MLP neurons of a small language model. Each row is named by its layer, matrix (gate and up: input weights) and neuron, and shows model dimensions 16-111. Each number is 128 + 32 x the weight over its row's rms, rounded and kept within 0 to 255. Numbers have three digits each. A neuron's up and down rows have the sign that makes its largest values positive.
After each neuron's rows, "fires after" lists the tokens most often just before its 100 highest values on Wikipedia text that the model never trained on. A number after a token or word is its count.

L3.gate129:089157093116111151161072088153074113155109149132132096083084120129163102152111126139206051152102136117130085116098103110096153130066115179171174095128134083089122146159145150111122142105167171150104161149126129122115176067100185100148163114155123086146165171114107104107184129136111067142
L3.up129:134107111103119092207098148127088121062138152136242099144111133134177127163138166080126142123135112162070107170147216170157148147137143182176132137140122154091099156187082110116125105114142145116142124145086184135142129094109167089155157048149172091161122112121151145139121132109135108119
fires after: " the" 38, "," 18, " of" 4, " with" 4

L3.gate191:099075142202121130133142173136168082174099109057167168100080129145158159145224122089046065131092076140142068145146087164114139131128139147113119123149167174133106091126130130136110110168117102125142135099127139096096160139150163089220136122103078116163153076112089163101092083158081141110
L3.up191:146136101194145098074131164128124150117167139186186152128148161124196215136171120145128187158155145099100107099151088177180123163202165117112143143144144152174084113156159125110129144100153084112160147106126117135150113157155176146134201105131148163145111138157117063153139168175170160131
fires after: "=" 100

L6.gate342:093141040095154126180094161070181124143117140132098133097149085114110064110098143098151119109161159135138117126147162080075146105110122143133142136148106101096083133134113108138122100141109096191118088105163114131132137144112141070135215148049139171142122115110104144128095133167121117157
L6.up342:134084058147156120079165139155100145115140136131125146119132122136072123089099118141142168255142110138150151175191139105126184142134151157143139131138129112102183170143119151174102096140162110082150124118092174142125102147052110170057158126150127152121160116129118141147081144104125141152
fires after: "\n\n" 100

L6.gate169:116149117098187110141150148125168111137116094121105144097158080095149094088084167080200091120150171092116087106070171164106058129155136061179117114145097090156199141040115174120142107101113106135097143113168102132101051099155127128070122127154092089107116127155110131162150088118130073122
L6.up169:131179085169166121085101147119204172068139144172136082074102140125113120087111099149111096102152129100135122112088120093140126177166180126154129176128113099152126155165063130125160093109102079149095073105155086089082098097136102145058125116157141156090117142154108154124136168125064055150
fires after: ")" 18, "ha" 14, "1" 10, "ka" 6, "una" 5, "2" 5

L6.gate379:172114114142177143133094150103106123103133133137217103100142169114101158073182184146118099071130108104172192113180111136134088078186140098126092088112071110114171115076093151084167095179139097099141084079136134127167184152088144156140126113104171087139145122094095133124111116149159120128
L6.up379:043115103061129145119141138148175111138156096063120153123075174096100068109132079127104121123174130091113143128139215190082144121157147145152068064118121158124109107112124158128111140151201099087090118099117108104091111145111072092162090147117136088097144092113140122140077132137104074188
fires after: ")" 16, "\n" 16, " Fight" 6, " vol" 5, " Vol" 5, " Barn" 4

L3.gate429:165120158150120166071109144106127128100156160110098148150116124111129065136142075100131091136130095120121137116094149161163081129202036152129084110155130172133095109102126080139088057200152166137181131196219150151127141138094152160123089071074114099148135083196119085098113175113097124131
L3.up429:097129112126093146132084045132071140121074104156140096143150118139128113110100096097152106092125131083100131132122136142137160139185098151073124096145090059125130190118175107115068119066105109151130096105170100138147143139165125179129088133156144145157137094107146170120130108076157152135
fires after: "." 29, " the" 17, " based" 5, " The" 4

L6.gate65:069120142149138081088152150113139176130133140195098074129192111163148125158143132102128105140117116123125137112157088095156162113223135098153159057125091131123158153162126188112173132127103091127160153130165081124129154120150175139171176179134140201139103141152160151135126140162152114064
L6.up65:112073131129101155109120115119121100104164112153127174131074137120182133100082177071097166153130094161092147114163116099070135110127172081153173138209149130122107255139177130123096112140081091162127139123175161101074160162143151122135123124149137170139093072111114120122070123114170126148
fires after: "=" 80, " =" 15

L3.gate197:169117133129188114115140178135156166141101118129097114115137160174112093111126121120087099113075104149136079079136131136083120109102121152210112125192100154127105185101146191176107078138162126107084134119114177160074170101165174119114122139105131097173122128145095122161134050162200072078
L3.up197:119184065097146160192127109125106116172120137201136187118130128147094143054103118152137155192115176171120102087097184103157096096103128114125104140132124140127136153078195105086118073161193143165105116126122133078111109089176095169061146088153117127129153088103128069097141083104165113101
fires after: " |" 28, "," 25, " (" 9, "|" 9, "." 7, "\"" 4

L3.gate372:135141094105114117091109150119125115137087062115212158167090134134150126142168126108098094195122177097127139142081121129123098140133143135144090091113118150109159148124151076081153136167119100170101178113091061181120144169161130098069153117114130119205138106128062130175141145154160158087
L3.up372:095160112103119103122117134121147124082089124098052131122142032109144099166126164094161168142109116168097155120133122127124161162055072121159147167064107102064169132100133133143116094179162234154097170153127105072154156121102151127125136132178135122111175130104153061092142090094125148159
fires after: "," 69, "18" 4

L6.gate120:134106116113109099135090178124120195126113119163101110154145105088123168150095214107133109131192120091173199141133060141139125082189082187152138148133077069135145110099155109152135130198124124130157092129156148094135124170122177093112132151150124122139117143106162105139123148150143162092
L6.up120:130184126180158184170101121148142132097131125126113158088230147118106197144088088134114090137173176145148135133089202154127164205107142184090148133076112124125157065174139130167127111084125093143139138138157115083120095088114125163171199111136059157153115116097115132129088170167146188137
fires after: "°" 21, "″" 19, " M" 9, " Cu" 8, "M" 6

L4.gate348:089157073096150109083130163103102143095158169086099171130094099189110108117129146094138141158109100112170155105105108111131163164109101154077174083090116111084219133115142142119174112193124127081177132152128090174142111142129098115116080107078141140096146110114109137137039144146131162050
L4.up348:137147180109168147119099138116103143119181119081147114172176140176079175110201107120150162129081120201108098126116214183140131204130180195154127165097136142062148153112158166126078098149115131109146151129097126132138058116122037154155149122147184108173123105179180124143078150124137130127
fires after: "\n\n" 39, "-" 12, "\n" 8, " with" 4

L6.gate345:129105140143125133092136130099062196148121158082169166195109099132056184127113182078106120191123117144164138131059106118165141111135139149089137135169144092128119137107112095127171177123124074135175129101091141165140180102188101115096138160110099107130159162172102173139142167132147124078
L6.up345:072140117088186117103150137099097141113133218101117088142127087103173156194142101103122100087162170115179093067138175159116129087133128150116132145115140081133182136173106107116084134082167141100175073090169173101077102115117120101080132131157131128072123093083100190079137112131129155127
fires after: "\n" 36, " comp" 8, "Re" 6

L4.gate9:087145112151160144111137109172142152105143115083058145187105152102138113107121120141107115122154123113114161158123118060114074184148172113110127154122103121093119104123113156095150111212131156155231090113175096125170153132116115082136061176106124128171084115132134169117099089171109159103
L4.up9:126169167185142100087136037189080130089129114150140111091092133129146155115137128066156070143074151164062093173125131145143117144119143174119084116105072167194202152125160139124178074112131202071113176106136107129130112111148086176107119126154126121198132124129125166147108166082124126158
fires after: " |" 64, "." 14, "  " 7

L6.gate386:111125119140157129119133153176128116147108097118125133146094113117119098094067151114175053153173126139210140160149114075158169063141166139160141113157147149144126105105047109117116079129185125161202152106149159158085119166147150098140151123097124167161159061153122127155140086180113160104
L6.up386:149139166102104134120101136156086169106162174204183127095182109112109162145050104057133185164072148162132132118130121137114107167104144143163107106148160117053089185117135108135112106120170150171180124065092109130158141107203160147084129100137136154192118104131135095140143159136126139071
fires after: "=" 58, ":" 39

L6.gate343:163070118138156159122123138169096120223110137095104117127114105151056078105114117122114090104108172090161154190147173096097159127119109124059137088123118138116104156114059171139150133116144151159135127152118171121153166118121146119132044085135089166154150152138146185131146139123120093121
L6.up343:168110127090055113163114144154136141107086119087141091129063105110047148143121128125109144187095141126144136081134066140147138147118136121060102172148179189073128191060127114126148114098117142117090122120142072149119173110199093130131111179126137099171000140165100110084105141077193120115
fires after: "\n" 97

L6.gate196:142124132172134140160079079155116140141111108100136069114123160126169123114130207164103130085130143147126157085138139111185063193137193140196130210136104123162170119139184106120116171162095127123082112130144118081173130099153164162042135137136136099095114164131079147158178118167113135115
L6.up196:114087090187143074159109110138139062121144104155126144132132145152147156104139191162163101132138166150129145159147118155210174116141142152197128218076148137150199141126162126110171147147187115211067090146128139127116179154154102157146133137101143173113166119136152164125160111105183099108
fires after: "," 29, " (" 23, ";" 6, "s" 4, "N" 4

L3.gate39:129139071146119115082052165152122146128135146119157099129112090154184169178189068141178133173109130165182108179111081094085121134158069183108128146167060141093154173083098162098125130086140120101168163144145150134136165168114182088103138100137076127097100122114139128148137135155111065163
L3.up39:084096150111115081067112117090116101147115145121102097153126076117158199117107133107107057142185113118085119112148179112097136120192113094074152158160136152142152134137083133139170189119066066004113117134122109151099096123148104133113130165133108059090109135075113130138143119118114112097
fires after: " the" 71, " The" 7

L4.gate49:108144124172179086176121111147137178155071130158216079154093134121178143132088133160094140123118090109099147163133095130161127113142143079098170036110090141165159144119131169128121080092118096088172124129163081147152115121191143093164128118107103126157155183093110119180158154122138140136
L4.up49:163087170143166096121146123082084176105136077125123148154158114100120075118096104158170074131141084160076158169140128179128094105104111087183143131111112086142138062146097090119164110145098164066095093123157138147141125134167100087105148145103147125129149137164139135126120154185133153089
fires after: "'" 29, " one" 19, " |" 12, " It" 4

L4.gate379:105142143151177157080136185153105146123157164110110148138134081129142122154145105126104129157097145144094147158096183179195109138135121107134113148148117135162133089125140145123180184143101175137163106139107096122079141104144097116110188135104097158143156091116113213081135135124157112081
L4.up379:054119115110138089128114077103086185145073066142161150154104100112126129097078126134102085171152152145103154115158072133110104113151141088158141075126089115173130064142119126128107114097129160097075137140071108144158107066131118169098160153124115084116187121116123091129143211113134157158
fires after: " |" 70, "'" 7, "|" 6

L6.gate94:145108114149164134109124134149070127099155099192220053176123104112125172150122192130087162149113092176156133136107163159157083164123133098128128072152127065124137157090143171080097128173164143199187110151198127133142132150118145141132174085174127114142126115157176136145142162109080072071
L6.up94:150092065129101087091165100093167135088128085187108069109162041123110119146164134139100098123107098155098101152200139109131127147087101063044139107122152121118153136173111133117143147100121176113085119155175168131094160122088165147177142201125112113128182165128142178103189184130113073134
fires after: "\n" 57, "-" 16, " Bet" 6, "No" 6

L6.gate366:135103087072145122131199128123155176158068118151190106153062187168131116101128103142139097121123056100114136102150053117161083094139163104117196151149125155111185122101177151132127150185118189145085141085107145073143143133139104125134101131127096134107098105106107227142115141129154095141
L6.up366:125129111159066123117122146097110132197114103089064145099063087088100083123099148167187151176068125146152161093089098097146142170072125120112130151063108107148134113142180088115171191121210106126092099127101118160092146097142132137141139102104136099145098130152186156103153124128157106111
fires after: "," 75

L3.gate296:105144108116192130090136143114132117104156087101100171241136145133114125144168171136166164130162140116116119143132085115099093106188083121157130200111040104106089102088167117144150096164177153133203118126125132129107138154082101138137076119110105121173137134111138118080125126116132159085
L3.up296:107113139104091158070090142090150132130138170111097158159126115173149128123152161132073106128076146058098152132159135111123136073164092128126113081163109161172082141132151097147120063122146160107158154159094089109091176133165201123095122124161092114092088116128157132094105143132136086145
fires after: " at" 14, " on" 13, " to" 11, " took" 5, " from" 4, " for" 4

L6.gate331:153192114103149125094129182096103087112140183113134140142136135155080209103113138095156119110122072152128117085169067089081147206135178129122159102111150160131155092113097184069189149115107097158170160142158153093118099072109114121120149140093102140134175130140156141172109098129161161107
L6.up331:145125093137143120131113109138115096132097149161088155102123088057130110080111129102116153103121139126161147126158144145121127172103194137137080104136110104190157084145149133083154149123088141161128129152109104166130089129098078139211098158133138082180118157078029131121128127127158125049
fires after: "-" 54, " long" 6

L6.gate23:156180099097193112139056127121131184144184158131097126140150116192086063125156107125131132124113091129150163132112180079126164142125123102122152097114102085186170194148133167131160069132048153169150121143152122088102115170174134138095124128109111093107132139084111162095124134117131143064
L6.up23:133154075155130103102151094121122110115137194158105155175105099125127128144139195096147147148157038149125140084143159139105118136124117138104124082050213095150120161166141136099139132115084148116142160092105130182120117166119216127107177168136207140100074167136139161117107118095182098125
fires after: "-" 27, "%" 12, " (" 11, "'" 6, " be" 4

L4.gate109:136141109149162082134155115129153158130134095155149142211140147124158184100179143139141147102165083098142106127144088116129094065147157128156129121185166134154119145175028096057076166132182114099190143161149147164110082159184130107091102159162115161109179141146124133110120106135138182130
L4.up109:104111116184129172147090084138121119098110125094150178188085072103143208147116158122148129143146120182177124189106157138105164115123108091142160077167163194114079110130097141109104105154146077106169171063158194149171106054147125088116111163136095105137115183157139140099091136108160150153
fires after: "+" 18, " −" 17, " +" 13, "°" 12, "′" 10

L4.gate394:174139150158144124122111152124117131125113180158137122100100074160073091100128148078109091133108118148191173110122125154143134129124166167171143119165130110165165126096112070170138206180162066154088123118158056147173090134169082129120141149157132151125119095165151115151097105085131162036
L4.up394:120044077151094096099119078117062096126105142102163173103130176143125117152187155158112093081138164167154155123167162111214154158119140137167121150178046127182163142145088106099103115060180171146157125152135079139104130115095197124159130124177132103073073203120147180120124128130132163173
fires after: ")" 23, " (" 8, "|" 8, " a" 7, "-" 5, "'" 4

L6.gate72:115089131137097088117090144098072122087143088146171098183104086146139188161136153130160095161095121157133158129135069169095117054124135114119188142111152139115112171124117212087178184149114124066136086128163154130111093141110230095122101121068095130152197167116133148138109133176142144145
L6.up72:081112122099082120199175136104127183132103047110125199126119110092126103084114079147167168148183093191053129102095135146076139089109137094134145193147145150099110085167121136128114165131158129062114175168110147130178082120089128099184194132074125157109142187124135124131129137100134115185
fires after: " |" 20, "|" 11, " Total" 11, " Release" 7, "\n\n" 6

L3.gate241:096121143083107109114150184100110129139101085126093086162157133130098159184107075101136153149095073130128070099129084121107124119118110167166206126164127138102153173114168152086070047117117126108102163185123158157100117146080101149108135164108135117074204089083121058106149053146145140114
L3.up241:144113073126167125117167112163135124111069140086101054136130125147101092176103102128154151124109166117150183057104148163110127172093149157133093164078120100103083132124115103119083082140081144138177136187117122086149140111103113172091087097136094131090132152191149112085140114113073144106
fires after: " In" 30, " in" 26, "In" 14, " the" 4

L3.gate34:069073155114134081134129177137151094207080162121152089113127067177132142097133139036117135126100142100141085160119083116108143136179110135084121026149091173107098158099153168124099142145108115094120164166144164142100166125080128072160087136067093135101165133104135109168132121124154115099
L3.up34:143100142065124138156129164116150127159129099066101147105081108117157141153142089178138089089096107114164065139152083144099152158113106119129135097154152135160071157125152099141172139122172100118141187153093112116182149121070098075134105161107154133177129052152088068111159125158148124069
fires after: " the" 49, " After" 7

L6.gate288:123101115177143141098118127073134116103135032136159162087100112114152208060153153121099108142093120161169103126173098152054098132114159151121132142154189137137114145149122177143107127152162108074102084183136086110108094120086105138233093138068157210139150111108147142193107110086137106120
L6.up288:146133128075112174147120129147129112101162163078170099182148103169122121158074117111078175162172182079072155139139175155127190187130110122135161120130159154105105126134136108201126180139088125133169149106127109130169085116114114103118120108158091136092161101070091100106139150127114155169
fires after: " MF" 31, " DF" 17, " Party" 17, " FW" 7, "-" 5

L3.gate420:151131163171154086100160162151168173139085146138151125166141154163082183119167136067107071137078132101133133162134085086168144102198107144075154138128074100143149153108110165119131102173096135161182110088187132113113171145174143136090070109115112164147143152120111154126148141131188129114
L3.up420:164133142153195090101111200108126201115070171150163086148107108124098167121172160078119112149107079117178139154162107098136105090171078191080157115124083132142162162071122165105141110121090096102181134136177136108095135180174167144101159130090119142170144149131159132156171141099189093096
fires after: "." 61

L6.gate422:169153136104162128118107143133097096158202150137129117169109148139092136104169150056072123127131057166166135143131112125114089169154069111092163068179109156099128101097102139138160080131131166068134132132110126091127136054177159133161099123080111128159133109165147166187193169090067132150
L6.up422:074149150085112135173160109147117185137142120118081166188111151150133109097091057114100135099130134089061081087157099129114136088093111091094110092102134146135138120120166133170115108113128120092131226097124075104106073088159103170152053119089135134126079109183082178068192127171154106164
fires after: " on" 50, " On" 20, "On" 18

L6.gate251:128068100109151038176086124136055095163130124132145140132084094099130158105159117109081106159074123150203149177114142155195164136122124192128147124151134145130096118092168182121197129126118130174147098173127117107105079116174119087173134106106126146130143094078049127042131107096157151085
L6.up251:137122136192192117162152121168126063134152119116076109175148103146059136122183161144167129159149133186223176147131158119143102124153198100161108169119182090097132093129176047154117091143149089130128133136125164106111109113158070109185145118089162146120118072104110095125117140188148116172
fires after: "\n\n" 24, " Ale" 16, " by" 10, " Born" 4, " date" 4

L4.gate402:074158068149139066213158098121101183119116143114122093240106114108122136130128120148131155166120122119129191156107116112137140097177090177145124109127146123121144072158157173144066122149119141142141158197142175087111157169152135117118171112121022128123123156110133177106100138173154082151
L4.up402:132160119110125164095132178209087099139134206173147114155061136109152101116109116116118154174103098131104171097084128097155098108146093114073141095076174176129137105092158120158131115141110184096141099119110150156109093136102088130083110101109120078165103141127150145112123170127081097137
fires after: "." 78

L4.gate217:189130113130144117123082118111115111116140141183145132068147147200089091063112105106113120098106107108198125073140099119167109176094086163160113143148176083082165132168158116112142150163136109128129069130120118173136141159150135196122153125108138120133146113141153128100181120103118081108
L4.up217:138180143192098182127086155177106121139121140144093089127132131119135153126137153123134131093111116163164176145115112132165186083077129168141111059111091167128115070114069102150134190085183141125116114100141079128128135127159125124083136122060141126170123120108116134198131125096152147148
fires after: " (" 42, ")" 9, "\"" 8

L4.gate129:150082147114148109154130167113056126136117099155082068135127152112067158141151201104086124077130121088109148169182109128130109109117112091149120152174113075207154100090135109079151118109092076099147033131102137129118129111166156119076114116168116146127177167148129111119166131152163096119
L4.up129:131070163139091087144161126079145093176092141142140110128094109128099101146134118126051057139057115095174136171111157099125101130113161105084135191097155116178110130078129108147161172029119150160081133130077117146080120138115118131138147149104134151067153168145097148116141132074122122094
fires after: " |" 54, ")" 11, "|" 9

L6.gate37:149197133135218112129138157150084116119122140162173107180096039105092132163153174100067111121145111135135178168066167098198116105106097145167117188151105141114148212128137135148162076161120165149148145120180142097133093135144131140122116134113142097096139124161099128164063070128201160067
L6.up37:118198148120088137102154102106129170116131120132123213101101111111053129136111081159183110055140150131136159123097171147181173107111087095092101165095169109162197116120149145157167113087147095125136174161063087103131114133134116181110165152146150122124095114113136126199079100118137177121
fires after: "-" 27, " e" 11, "'" 8, "De" 5, " Le" 5